Part of a small language model's weights.
Size: 7 heads of 64 (1 for keys and values), 8.32M parameters.
Training: a variant of Adam for these matrices, 491M tokens, 7493 steps.
MLP neurons of a small language model. Each row is named by its layer, matrix (gate and up: input weights) and neuron, and shows model dimensions 0-191. Each number is 500 + 50 x the weight over its row's rms, rounded and kept within 0 to 999. Numbers have three digits each. A neuron's up and down rows have the sign that makes its largest values positive.
After each neuron's rows, "fires in" lists the words (lower case) most often at its 100 highest values on Wikipedia text that the model never trained on.

L4.gate245:553512541454469576478643385528485489479542514470457512484462508517500526423524455558439509367399545545428485495466519451590529467460543424530551565424508571561444431506548470465445566452419457570525462474525478568508521574466570498426567558598607533508490508436504537509510462407483425501493470532532478560463449497519460546502481355553588535463519551490559514440465596560489412482437505473573515524485481453561558463539474517399482517503540514463504374491521476511516398554501480488544552476512524462477513498467396466577501481504527479489497529440502435389497582564574457546
L4.up245:503453401484516486555462498542465461557517508511475536584469492597447530538517485532406446518424449513484489572517512433454536460428518532491439517539545501591474445518549526547493578494450525556458570470532529533414495455534488505466452452503478489424450451540517477412520415529565488402456432423596462559496495452510476485469531472508534535512540426490615623553462462594504538579480511500509563500495593492442483558493442575397570605510434461521506475463432484539527446494613557591473521444487484522463465453588463520484530562415447533573461568522479538565475383479523584480
fires in: "all", "men", "nifl", "effect", "operations"

L6.gate370:448376477436469527520464535469536491591535455497384498561421499534484562517541585469579474579497521526439500489536522528509552523469488387468419529429483458461621485494510477429473564517483454468573520567424457487511570499491482482471420488475522451554490527496541409510543479428667530547553516465497477467457399514502511471566490466541429492494536474546475476420458481593485523546458504611439375439550477500503503507468517556470552557382546463559554357451468574519528532463529509492546583539506466512475552462377469527531492553552511518521581513529484494500529534586516492597
L6.up370:470482566515592536553463564437427433527547458657476590515426401495481460440482516451524492579495474502460466498463515487538503492478589447541433431472496520451527549543518519444496417451424494491465536456475436421511513531523521515439505398468508442517547566551539461449501506535526505506507501587620474568542445548492506562546607451451443447479556475539571505436556471535499473442474490424492511515567553549432454458547491444550471493627495476503422441496580545490588481566404490496474522496409515502504467494546506463482465473545543530516515472595419511497538594602510466568
fires in: "for", "both", "place", "placed"

L2.gate63:436465461455571488499545499504437497605519514584603541504480523540549541410470512558431477512489458473457477500442493454529393437389525480500574460500444456515612520466542594554459447565498406543457391584545486508498531590485480497538546565495466497509522473432465524499479517555454479507485507436479523549563510534509505471511455521564548493479559495465509574526490373587476659471492507491378486563519499574502469522379567511471595562533457471530573493483491503610521502478536522524481497457531485397468508485468542468541571494556457491487533485482470536483531459575455528490
L2.up63:480414561481505507537587569574465602516466469515479520510510461508503536477556533485500485424536463505406429480525455447416572461440530449402524540550463544535522526348457366430577489410480457452434515481518445525433500531554430543556390557504447432459500594522489521437553481488405430522461486564446494531454562495583460467500453486543547469568521517513549453551446502535473497512537486497523476512496490487510543451486424515568490517451577481475517484508532483471416534530510456540563501357410478586475512517448497538499512521536627486548522489463489491500590398565414462456
fires in: "members", "member", "1999", "awarded", "2019"

L4.gate410:553446434530457473544556490474488521590524506469599465484527421468532515517516513482526461546408441521457491518510509521501472456436476504457476606497453585432412478485601537554447546423515425507459465531560545501533474466492556533445554453483574490445401557486515625490497529484444563483592418506532417450489494633571490389430497530448495428529481576502557455451609513520461475536422546546505442557535497544478504651478498548455561548579439433393519479498490535446511505464572506524523551534528500541562532430551435494552521481559531579479523600517433498499498544442478434530
L4.up410:466585548599445586483476489510487466489465525512469538558466513545463494545459502543431531495546602572472551500433501508526460428448575569404533497521493484480472499508408514403515596456487401441554562532461470580496550484423454476525614433485520497542584526459493574518513552418517570487536495491422422437539535387381514403518471456550497454466531545456502511491482412440519477562525382491483458529521439516491493339455626472563379513536453486523523522518420531530511485516472475471395506532513521528523420466525453480478559424495463589455562531503465446516536460624406499517
fires in: "in", "institute", "independent", "infantry"

L2.gate135:548463556474481467582528487494455461442494498454468559442462505468564572507589458504497567456430542552455436540575429547515366443483534543508578485548569563569519533564440596465459499427529399424488511439506489515457550523516467525564617425483532614551521479488498519462485535530521513554587421413470483412535542511531438542544534461529554494457514561416510530490434501524519514529473496495570414512546503473545492470447583548454514580472478439398530452469424552518462464507520447507507539521467523427465552473583510445531505503558524547576413578568603426481476451453588462511
L2.up135:369501423480445529498492602460530627528474505494442549428548510526545545530483506460432578388440467508556425464574502457531537484469512432520473599472446480568537429457484487579556448454535551481514524531583518431427499537535497483576530480462549476414557522574488490422457470538483495497545475550540590482572489432513488488439521447496512491521537421460427553489464536543464422481467447490400461531465576553479445562603531363478509593454461497583488530386467425467396517581569534536512529471475419557495513441473484592523439512523548562486501537420468566461581536517471558525
fires in: "part", "formed", "form", "parties", "party", "partner"

L9.gate500:519502581415561638528523537434499465412493480511488550513406446577521528510538538585554508441619518508407495464520466419496503431535454548486537433513479501519503454585510534458471524419394574480519528529526540534616481459549482514520545478463537579544541469489523433504373503530421496440524510523519410478447498521574491562531507445553420502468559513467509530486547472568537478511333544546552583571640550525567512437431511508528446476448528473540482520518496510552480463443410500476531533482527504507553490441496459551489524560577497400463551542590437492430431489474474489512
L9.up500:447424475506517589471523412629525569436491450505499528490482469539468568518506512544585319489506626413476432552440466457516537434561617420549437428508505491476531515494449570409513569480457456534493570476556490462525456553521468413455518547494591534554498519503537471510480476566429422461503568484490448519519544443557478514543505548536489519542453598452531497449577527543492489547476527489524552428529501529493446517562529503567522447443503399464514473562474571515451411532529528586424526471470523601499457454484376535486519509560406578554547507520566546531471491469548570484
fires in: "that", "which", "and", "what", "than", "any"

L8.gate448:490521546481402569480432542502605477415530443448474573530522511542533481527573485448385456480618474536517488484429359531572507455518497420491510427558416460443516535507538566516495496477552506535503583487422464569551469483524521466557476469485494491456553444418568562552534537471424489530456502507556383407539452569479410480473492539495479527516584640507466442508532502469437514440529529543476505555478587448550561554461498476430472584454523508390489536457505581523517443491518486530511512584577577419522561478547519572461466448571536529531542511538392472536465445506501507565
L8.up448:507525350516514473536543508521512494490468475487540477593458486455534450506440525486507440510483498492447440520478454512544553483461537403514540495482469360432492468530468551474503475517478571468540482466483431447584366445484462493565470456514511488457409536508464448495490408525410528498579518537562462536460456469468403441509418509551448458495490481492498518555413444553469536520450475512544448468458490561424515518455423511570571454450569625588503428528451558487548470441542502470453496517532448450520455477451486510395568526386386556534494564512474516475496465443506521483
fires in: "that", "this", "each", "a", "one", "which"

L9.gate212:607496474528628522479506530603580520435584450556539497439461472557512484416415559493524487391428515410512498491522511524510499452530463490456568440546515456489433509544595584523455462459467540502541474530477486572537439529445396506563480560476508535504533474432482565393530546559439414465529491557620512478493493528629474536575484395452452524559509517403496473515495538428564491468431403552542490468535554613542459505476474484450490548588532548500454562493496509545428491496528385517522553532411465479538438477525485521564465518537515441464429464506529436543472416477466547507
L9.up212:481559534546578531526552493586502491535609357401471517541485558533451565538501505499445472454472493513480487458499503516551567570437502395490522510539467488505516520524619634588468523464519380567549489521502478485506450427489487444525521500457572496350447448489473476474506574518495513488555524572585521407491504468602564489582510411453477553515489500526528554477480492423459501511390583478574557574516620513495495536446561464442443565610480538531484525471534540511493558528448458473486604482455471418497480501486483434467433507465447479538400522538539509493536542532442507454
fires in: "that", "first", "same", "each", "following", "this"

L4.gate450:556491624574465553446381490559539531614594531497502551472485514498410539534567550487456484553464532540561490580448516575512414492510534508521502432454469463523508468471481466551504492491481487463586551537499453573512516421533519517483545483468544445443480513566433591536496562554505539487614414482502528491502460537476491552481439462514433452422620462506546479510458465439467547540539457425478510491533501457450495563410462505537588553576351429550581530360543484478467550550577508522433491609509468592528471442527488478537510431500465482482453386522427531545531451461495549450
L4.up450:497558496622533456526563465580424534544462482479541491540445478547441493534537487534412463564534535408506455514499526508431476534517471481560563538513441458382595460464507559453506503477478507522413455445458493520599507553546519458460420459433518504559574515422476544474453509559518530444493534530514481481554487404508457557503460498534547492515497576552501498538445561450620514537512422507599468515581434449526526402495448537524472565462437528484573466545426480465624450485520471597461563588551578547530494518526475480558536471598420541536477497434582520465466426470444434414
fires in: "of", "the", "and", "deadwood", "with", "heat"

L4.gate414:563431620530567481486493529531529521499490506626549575480472437440542518506530482540513409492481495579590432601435462406552483551542530544502505419530482418441404551499490524545496480515472488462517497543459518538559464526432467504569477497516569571481523589536507547515504530594455539476536510388553491422510470502489456508449582384575389572381540584510456575511485471570519532494531538442507526593504502544501514572566504510473540545555522378543507556579459488462470478481481438552475521545576541487533543552519643476470489514530489534541489429490506464604539450535544521440
L4.up414:411521559509514567536497509470676490506473529587496454552540525424514578526485414450473515466521463528512565490415526467558470562549516436549466475528474525480463508470453614522470548481497404486604508528425559500518613399589490519525515455462543481576560504546534465464485510446509507545451453502431489476370570596433513532526573470471525528406548610530521530513462454416505480521572520502447470434471474588624506513573525437518468540558577476429417440431455528530542543483466498460561510603589610522512500488568488503434518506567564565459489470500561429543505542528516510519
fires in: "a", "revolution", "revolutionary"

L8.gate331:466377494470454488523481487507447489502498516500570524461404519472542460512495529550501510496495576480504464415503525467447487571441421540479538467440442515586547447663492500493526433453454432565452490574491554507485499549479599481501528538568602525618514466439504466421389447483434401489464480557448465556482499491551499559475483589521447439492402431483368502431547508567468455488532575535519447466516558480566483456551457411539462567446474503481482507488497560535489513501528539517472421496454483448431569440442573533519491474587432422529442396468598424493487451494525600620
L8.up331:558447501500594436553500454527487452543496484461481509562472596474495569543616561494450523518503493516439557444468617516556457533444596494547453515542521484477516467484383508415520557562513451469523538511561637518497451504481496463423468514491419515542433485434496502479466542534499521594499524438554397500558478604505554491543511464475562558570577525410547496525548600451495496519572486514484505528505506486498409439518549608493496545514504556521564479614467559479458539558530549534463524511523495464542441584545581504552416555611513533490511576433530545456515464495559454590
fires in: "is", "also", "et", "born", "originally", "delivered"

L2.gate484:488494425498507506498453427353419460498443534503453501510501510463443501513544408475529508432520587465458511559442447528551426467558476543505442385561505489503563481531476545529427473487492510607558510463439495464454461460391477470498495637486561452510494535600438502521523486558425462471522578506481463484512590523496516510486491554545517507522520554506465559462357375525536584470485553493436482463506476587458466579488545404598517625523480522553548497584473435570516467469538479478432557512467490569476450469465576502485422555633369478478541531578466552461452524531479451429
L2.up484:396543554544451528531551479492507500540429506568483575518447515420612493384549460461515480523512479475530444498531516450505492461545542449550601389485444467443509481494510465497520496540430525484527564472570523586575500438401463503460397563493541430478564477506520482458469396452507604443432508547518561482512471441449605496491463510544432538491470515476420480553474515348569513535394510543513466440465539514512533524499534610520466538418512462518565573524450514565547476601449433485460493484518488530518457557436528578494536595630499485495495418460471561470502501421435480569
fires in: "new", "public", "previously", "newly", "newspaper", "original"

L9.gate370:512426453470467549387509534439505490421500470512503494436453542516599564465546522387515526496491519480492530499470539400518477535545538485530608530589467463422454536492540552416546641484571484491438451563534415551532445552513456604520470451539462509572507520465469488566507484553430540497588551518475521425482493516508492417463503494527546521530530474427503515486532418536561430481524420456576513590527524602463609563564417520493516359445557529501542496584446520511492515534452397582547509506448541497428534521613556561476514418493508562502628465544508485583429490467492524479
L9.up370:548391478446447490484473526525592494496553397575542529427489513486538466452498470539575591452425543492529482433511469443493470491562539593600565530626486503432479401475527509436520640513514516471461442579532449493567535466420496490565451483528450447533552454486496513475481459502539545514559436435486560473500487519591442439424467540524488493542381427512451477519543542467629512541490498504404540557467520490444481567579539448450583474449493409525568431535438478505621522547455519475520532555465494478468583452537492515465408471485483461477538413569493491530438467555448497499
fires in: "a", "by", "with"

L8.gate488:430495509425533525503493523463506506504502565476486460518465428467496512435573430543439434491513454446534492482501521524366546470511471478453455474477519432440565486468455478472595562437484485509496402499562547472530446384481440414480416500610517453560469502560471500520493566578564477572472498479545470636538441561509530540486451353496594537487431609453514468534443456458508508407493465424567401444574430525458494403488429441560504513482522446462538500526469556490558468534487530609515530424566549581503583517541476521571470466520538568634547436463469443626491488544460502529
L8.up488:473418419528510524484510493461459466531564503524582477515488428517493465496462478536405515555480428464498487559428509454545548466557490548455489520494578423406511500577576493440557480453509454404440486435510482519573423507546436507547557432561504429433540465485514400478412409581564537604492477576470552505496552524502450460489517510478550374480533527531482517416535466540561516478563444547552583528501518500434439549532476481625587422508567425590468527535493470618591555570496417577568498563399551614495550591448488488546499576522473460535445496523478524440434478446513492402
fires in: "with"

L9.gate210:448453518432473550547548534503474547585532551478486531502436441458527477452508486532493390533543453450519503481372423574505525456473483485456484417512478540460543468542470508495509519502419482513512399479461460582461539499481480493527524523474540479408521538541392494473508530591410460544621549580423494526591549650565499508439450513465527572524511595415485507482498560471529621426490379561493492540453515515552484456411370566463541441445506529622534460583503526528476467532519458496530612513459450539479528510541439488438624539520541495538562502503437494525503488483511531489
L9.up210:554542519468470538484590399537466501477620470522588531556505572516494496569436422518448532429500418574527581452405513444584593498490466421457528454523547520488457492431528507528459516487522568525480523572465595483452455433463468512544422452451523437504495485484447447459504449504460585408453497579504505493609601552452428491441563521496501472579526521432470494528602558503459504515461539548476458557499508425593529567427520464413542539503635492506427611445493443444464482500467458504509479542555499562464512451517485546451511516579527500473434510488457525485522395465477544476
fires in: "the", "that", "norwegian", "this", "per", "asian"

L8.gate501:485450488578424504519575435501511558492480469460503550609389465428474463450425500536491588509546500553470515505441508549563480544430443533440647436613461566526608528534654541457513448493451449496381579511589572481503481494531430518495544525510480435506560436418514597530433560463462495540528522574555548563463514486559502440418412548519541534519485477567443563454542503561471510507470454577566546460473509503430504526493493489502575555558437537568541543505508489529523534514488471500566473535522469564416546351474419462538481504536523563494535474521453420481518451447512585540
L8.up501:467586539463491523436481523499553550478482495492498549525470407528510593497495415566482548575523473511488457615553550467498536440480475395508433421489507461500534451457634546505472542453500409577482468444476488597520570474520450471558475489425539480590545521522456504483517530472479540405490500508469473442503510689542546523443536554533453561498456372416558568529530433429432571434559558500520440470419438466528599469510482438490488496488522521533485556483434533488495521442551568514479548509575483572429509552521433502476491492525606524585582557572459471450478502493579421495
fires in: "or", "and", "early"

L9.gate16:413541448536513457498322467475567469520502433581465463516478510458481498563502519531443486515617544532528550528609546457535417503560480485448478457509427557545456467520486473479518590525578466587578531519522585491525563522461526519509639457489478533522555452495502527459460493467594502473482509532422444445570453557540474481467470552473456499484503526473434569475434388516425480504516449546435560489486560437444499533430481554409557483505482466442540523374500546500542495450580548454554551592528592453359406509457484540523553452552503499488535480578532461494489564553553482532
L9.up16:351553463499519467509577449523539495535423392523541479488490562397482502520523411501507486475526595463492469492450503519558491573451558486471568533529440570419400493515573572533483574448516527507480412463576549456539492468567493503543463586504534567543573440480384476521478486553546536471461514449484494473542531561450504448484457536541507467477482517494439465491502509588513518432526435496460589492581406439491545461465407413473490513533493560550394472470516589484370428493501487465455493492525472487494404510612530473553549474488461479519477442531496439540432483506434476413
fires in: "and", "friend"

L4.gate549:483416495492435591442486578542545520518492444480457482559524605449532489402570514532513513419495455494464430481537392504486510402518552488475534387434549437495556437447536613477441524474572428520513432408496569562496524570500477506599515600468562477509504515503532501439538513521516484494560459541452421535461502544416507564484550479555483497527507511500508535561485437536495484575440569486440508480463524550454538523473534548469513536484422477437521561421505474448437469564504619504418550456559493516481532519416513436518443413612464475504542473484599545433532456452422466524
L4.up549:510491462568446505484545485554486581551562575501400507488535518536456551530508530479448561467526507423529580472556543494519452469445507558467454489500508495578500539423549524610452530564600545505492526493499564571441488567499521513503510445478471415474492496592437534514457569522470544423607540529513527501542566439518443329513421490539524521563548574443510565582532534501456409558466515577568443629564591415515519534592468522503484583568438465485527569498466478417448549543427541486449547437409467518572505454524493590519538504562537462526510546508525554490506555484557489462
fires in: "part", "express", "parties", "partner"

L8.gate433:492395540568547520520484540475504533457539506500426486515458465494610465405545527488529506466473430486482536455473527496532505438522536412534514435561492473574593501497485645447552531488571494549538509574516473565491507510491521560522511478533558481525561574457540497584455521555449502516462529538552513450475568563607455507486491488492664568488535587541530560401528453480464392577549472588601604472526518563529525504491594558545506461472554490453507512536546539538505521469510434508521536598532531431584596580532558509517437490438417512510574528573424565455465497558467468470
L8.up433:545439503546508567488420508449491540540519450498533525521456462553446458555505476521543529554484540507405511524438448546547558495443415417435516535555466561461549438521621529481397560535458509429497501438589536454557459480458449441524514460524557478564512473470499436544514485493398475494469597502478463496465558481649573539494520405536470566452520478441521470558509460536585480449501467426545489457520429549458554535390579520478476507519463515555453470581549545584529484459505455550462489536501450510561463520502384504553559360486552555523550458551572486519434515529537581527
fires in: "as", "through", "and", "along", "while"

L8.gate511:522469478469518539433486539516444475490527505498442662485466626472474447450471559506508531595534450471561534441584483496527488505518476502419499465440399565545434475465494498465543431488511567564498521489408452531530463502414549510438635440507525543453440468397531449524504439467555469534490499519540525544450434511469511510512468597547484478435508426563430528494536577525501553528398512451480554529455525521470520487513493497496583529518507563494444563479523461459506457521477600606440540573544505507415531377594472501506495482576492443470510486509522506565533401523449588517
L8.up511:420482460452512459541456474506494533442478451429499452533469444634500577522515543543438447439485463507413444551375490600503566647461475531462451436451418523568487541494432493498466533548506530560666509491492543497521464527659514462455483504532479493568433440487546516541535609564437573491465457502564517512445436468622454468464457415528526532473512413513399478534556552509530422464515547400459494566465459495418413483508431475520491514528458557510512546533486530459502439413473603507515564490413425421455517541496517471442602514450473462454489514418449546495454510528501496540
fires in: "also", "not", "originally", "athletics", "was"

L2.gate528:528456483515466493600543509509550566448490425480449515472496495562602483530574433414522491546523610498430465533497410501578381423490519533578464506463485513526557456507492472500470500469529370353429402496515515371505528556518506565451565477560492447520534503502488553508461479443520506536559508580444482548483589564513506537499540476523417501551461548420491528488460403532514471487380514504610530610543484516519471451562528488552442483558498447504471508477483484445468576429584554568520618541501539456459536528483509545463508466483501556526506408500582472546549415611531461518
L2.up528:510506588436502529491496516418548495463504439517492494544439475444545535519597471460513523586508435461443503450432445443551515449586544495461511487509491470507561511457573486437465504376516421457395505467537508510480497491459544432450533528474541536620479537552434439517474551491609433469423558548437450554444512503521517667560539463567584598442436538524389442481479490489496487420441481535547525455557446557442561491513480463483520456527515480353571495519554501488507463566518425462458541414431484510453497568591505534510453456563528472508556447473501393504506468607443530573
fires in: "place", "as", "include", "up", "live", "placed"

L9.gate363:455566480517481509504420423429507453556468455496467455521464497473505453548551506437449460470432547447480400559493454477473483471533434554556471481538555498496566517475523462461499539486422406613503551558581548521559406585531494407475554561413544534571649506429448455524502471539443511513442442493462525510510509529546474553539573506594450501504513514490593527448593549561475461459522439517482499498485419473549524452499384480539521545395514408509504518566487526570473569484521467654520449589458540407539585580525545579510435439461507486442540494485536437503487572475577569487
L9.up363:461499467558466539443434514437489583512630481500467464418478494558436546475356485388407503493540610462596546498562548449426415451476512502534544520559534471503480506519454477509584438504527507477456510519519440455519525548507554566543544538466576443483555535486477557511404548475488491419488451531458526477547501474460486517469566473547538543396491524435513474523440536563464454507561489468486528469539529458555445529436388517450462540486540430531499602522561519474490444506605456538511432511490468541521564519471530508561497534489484501449475578556569576507462438464531588435
fires in: "his", "he", "s"

L4.gate326:553515570427532553411406469457450438515456412499509521520452506530526599479456508456441472447453395447434462471458476535581567560406503463476450522508491519448497504418505459432509562445474565397548434472542433592540472444522459557519556555468526489515538492537559516424514559556471573493472523525600528391397508485480496531444556498562569588488452474396494489489525491530480490492454534534477497525550543639493508451582546449547546509604524516511470410503503526539506474568479523469491552481462510441502452478409565533443483635540496577532550562482449415423504554546465451508
L4.up326:583521412534466539507522522433438477592506457517515475545398479503524538453489426484485557417549397544451426460467509495569570478520515510554444521474582466477475545513441519466385474424498504531542391475609451581472415553529512437549380535493537502529540389583586550412594522546462482602469463578417515461511419418506451412483503449570554516548445595480470484519557580541529476486421517619470466488434529494475556520470461443468513514555502534571471453430529493496480488619517510444509509524512438532528534546481530424514533585427430425486525531459544547456532487478555531493
fires in: "life", "mf", "some", "with", "wife", "language"

L4.gate203:487500608504416493462494573606544458654548520574443607505449493509520619514498514405508526479435452546534502542485495486480469471464429486500478530543554481570560537443431504519558449540525529483577575487483523569531470543483419536532572491470522456474489557594474491533539454581471531534519495554463491537456429455507609479480519547543585518504520495586594477465501531472406485478529509497456429397579524404527502533486386503483615549456530481550492587388439411455505536471546495531471468453579469437468545467511574502479563505523526557432421461519510497482518430500470501434
L4.up203:526536466552566468454553536510502613561540558590485524535452451434506409523540446484455534532465538533547445594482491448454442532554510539492485461472576513513537530407531479612501553502479589521472515487525445415586473468507508541450523508434595450509555502522481399523444360546516498496563493524432555424506458524481509487466516473472558483464384570457512440505631560476447512441521456539492442463524472493583530479480496441465529551396456403479470453537412491451540526494598439552479497458566473537538497447489601583446509424505458547569460464498497512615524547438526467565
fires in: "he", "heat", "heart", "helvetia", "health", "heaven"

L6.gate270:498573496531486566540464453364577478543529476513486542542419520481564507485516489414502466495547516448438584477501523553378445510496548408507415504491486456438372504446456597516485533371512516527430456530521566558497490456474434571430514477529570478481424477499505564460501512483512549567499495535466428499461544553520543497456434558500453482562566521526447478419492476478531497547459471501500402575530417563533597437475556476502555503480468522524485556508443590447488495471463606486533557461508487520440481503564584494544503573559498548505477496494504562503493478388459455536
L6.up270:434520515535599532495450535442559480577444516491610484536488555545416486510515527443518414470508470542451421520571427499473394505596599574462476504497407570474503560452521482567484525414483530500461443509491492580524407530522461456540534512449545461578551482497530531513573446459560485587507517543616548460499480556471552495561496463515442541459517582555453586440444506482443532524508505535420484529581539524553478447499474440456480532504481529475554407475438398478416511532468499507403463468497525506515489481499522455434520552498450471394537425563519477417490564533431434514
fires in: "in", "interceptor"

L9.gate17:499470495459522456549458444504521501469482503448415538625452525483537443466472620485551490480575482547579569480572478446524607516520519545530425515461554566452557549485487506456531617518372450495500539481505419537447418544493562537498471434464480513529489605510558567380514552490454545500418446468546433419447526502516485477582551541512447543476563450539448566493412501595427488577506442519464505496536576397556422560444485556472518476495496385496402508503487526487458505445494532516498497598484463490450514470565560528487429453442551538545543480569490529507538408591434470512
L9.up17:569469472464510428448521522525561557474488441554504544467485473511416477499573553604501424508488472545514490498463531472492458575490517510567512476500529550421465456541587464463493522543428454498507585578443454486611536474394579520497586628485501549428513433383513513572469495478474453397613543587473550493609556476450499511518417446563480461517559461515499513479521619584463506505466446491372579436592420473479559557507450472503552484511469462432493518524511567561412491451567541471483583520556597576473456461552435447601472496449469550616514436528502503512485512533502506533
fires in: "to", "and", "together"

L2.gate489:487550567441566465480382451563560500426524555393475510475590455489495519463564571501564547480514398495534537500430532529465562402476585487476536449516528584589535495471579606587550577457491429438498523525560455465467489458479533525503594487483591561523538521517504531394482496489480519426437483535468422465483475483548441516494527484553499457464445556563491523387400483445497552547520523574488537561471477548565496556556489405469458423492499509463526419505370570494464413466440452508380453507508539438568531498523492506528527501483521649572579540460450524482532460451553484448
L2.up489:467480492516502410453440428472532517396514522510521384494464456507523540479567527402474542475527436431503538445536528551497551407533564506449402435511392482495546494541523553539516486489499549552396536521494527458492565536590584477515505499488471578522521531443429532428484495495500445380477440486504452487491454547499499537514535528534521515501417410510487482468352462461445508548565486564432591521452452517531444413563566588538499500503501543412519489539478498414444408466553428558491412484554550538534398500562538587435556478468487599437419548470542510479464461472448502477
fires in: "known", "used", "described", "use", "uses"

L9.gate266:496462451478508520463504466464491499526565507474468554400474558537552455532574418533453455523486534491440481533508393413587454458393522524420512495576412540373505489509500503477510549490531409555509444618412478555584556492504515455519576600474529557492566441506516495413475548537500469478504494595422424518496515587454495424427504452499487460473459506462533440501522475489489487520489373532509558541553537495502489479443442458500614496541490504500513500438572500502544462427420441588552525521447507595483472570540473457600518507567539410552475545614506466457445398436500525430
L9.up266:491452453484561500425479534414579558550545482556472521563521426476517565533485474530476488558518470566472439440616440541506443469480521450444532518483503489483493504402494458477460559467525500578523471492500539467516572479505464562528424501371532514507548590513469468420465513490492538582462420427541490508410465521516564561534490404545611488546495549523600537511504508436480549410537478480525515524471343433511522398524497580498516571519508564486584511433424441535512483521487621542460537398575529543454497524523436575519460547556509510510523544459490420579505585481478498460
fires in: "the", "they", "and"

L8.gate426:479513490394368509454436545514523537481594421512544531620413517492501459505537482463530459483496488470507451507590441559541519478608448522370409582543535581485478468497498540452551438547542352568489464558488515438454567486493538495532552486503518594545537470521514441400405549454533439528478503567472531509476541578587496499493525496458506465395506551449484637548529564438494506468402466549523375503511509442566557445473416546588547510444464454480502521504457473453530562484490457518452494475543556475459583510463503548484497466520445526486507490463518519556494451585469500509
L8.up426:552491484458533553506418554451558573534445618489496499475506476569496574500634488528472530379575501434443478530473469560565470597473438522467505561531523507548550448462603486483499465539622521632471493524579461485545473519469447529515479485459502449506525468548503458606547446480480474465410478534492362521524513499495466459473573544467526483406460471527482557435454577532444438519347534559508447501473470410512488458476543477442461502531445434564511548526485473468511458434516556459573558463560475515483483559512559444465525498519563490521458532484493424459544567419532468452
fires in: "which", "what", "none", "it", "they"

L2.gate235:490492480529599449467517452506476460506585457508611465485481472550441534519503481519506542476510474469494502425501474532516498419534553300546515456680461538519520540312495591482617500464507499491444478525494454413494469503451507531452511450545527425465562620406419607470489656542457445458496538440504423452545557546562534499496548531520604513438443449496527558446539441470480501451475499449535426450513430557501402473497519502556490532529430436557551460501461485504499395467566522512478456516548567516519521578528504496535499524438476520549580518465488448511452435510481474498
L2.up235:498558529527436412459469407402523556482554450465590450475559574474434552492546501571542550474503564507532525377480358573539427480440564466492457445487454444491522512525540572504518503496525544450486453548553511475452440526381547471472505479476436478386489467556481472406438457548486437451475460436434554477480511430433573477481544484544424474569470423512510442461415497517596502547492529514390456545490448393487476564548541594537518522412509476478492450485499544546429464510535520512509472538470508574532479454411570521481533531550425593611494395436517535521501467609486569464
fires in: "used", "own", "uses", "described", "established", "use"

L8.gate260:475499510440476543433453544483567556396588443446501542478495484592546508438455446572498532484486622460528543432518458529436482539464583475454530518510473497487534472495618545455569497496517537520529407536485641560523504526504504558493493540506555565536615462515366468428454472510499463500528466526506537538534418483566536530408543549592509453481497389407515496455511553504525529561440457582437439488523498522437464476451548449516567464476471384511528482450448437468521459515487629446605498459533428529398439425513501486508408498504437540549541505581491494488465459451503562483
L8.up260:501514569567481569516507506474516483478516551492425468425513450496507436484474543463485476532463526513458481577481545503447576498506469525479485535519437541484484516555520609423495453524616481482435525514496538536523467557455475519558388430552467579507459498399530450542486524502385560573450597534541474499582503556519435412517534447590464512537544534450440501521515504494461454380499384533465442394519519481495583517538505415428409472490517571502476444600351458574474525478405431559535584490542500488459508515490566469512500527489449593574407573574471500503450500566567490413
fires in: "a", "an", "early", "s", "earning"

L2.gate428:424494559341419435417573477491548526467486478453469489466522589590603490436527424506525464484497438500499544475510455467492542399459523534408481410478446478519504456464361608565531472507470495579500470464524484579496492524546489493456502498561499502398476466501415472525499451558425505470468532506494545511482452507440556516455452474518512543504487536516491460426393432530476556517443506526518442484519494515607491447526514583511437501532484535545563541453391403493456477575487500443408562482451429549470577515533493492517466495555552547488516508534394539530505446412518484447
L2.up428:429511592489443457438510532445473512526540489536417465484543639491518450475502490545575557344561475441457426560509498509552527461591469503477504423503545567559582486444485517531471518521432515532467475418429590511504502597480511517541571484487492562452473501485516362493593456477514437539543416546480453521497516498385509515449521602478438540471542608516470519467450469496527508572455553483546559479544525595509433533504602565513525366521590494481420431513386433469498434524475449549437510520499514520583512554476498549473495548553539521519563506561467518484521475506489444386
fires in: "new", "operations", "government", "final", "newly"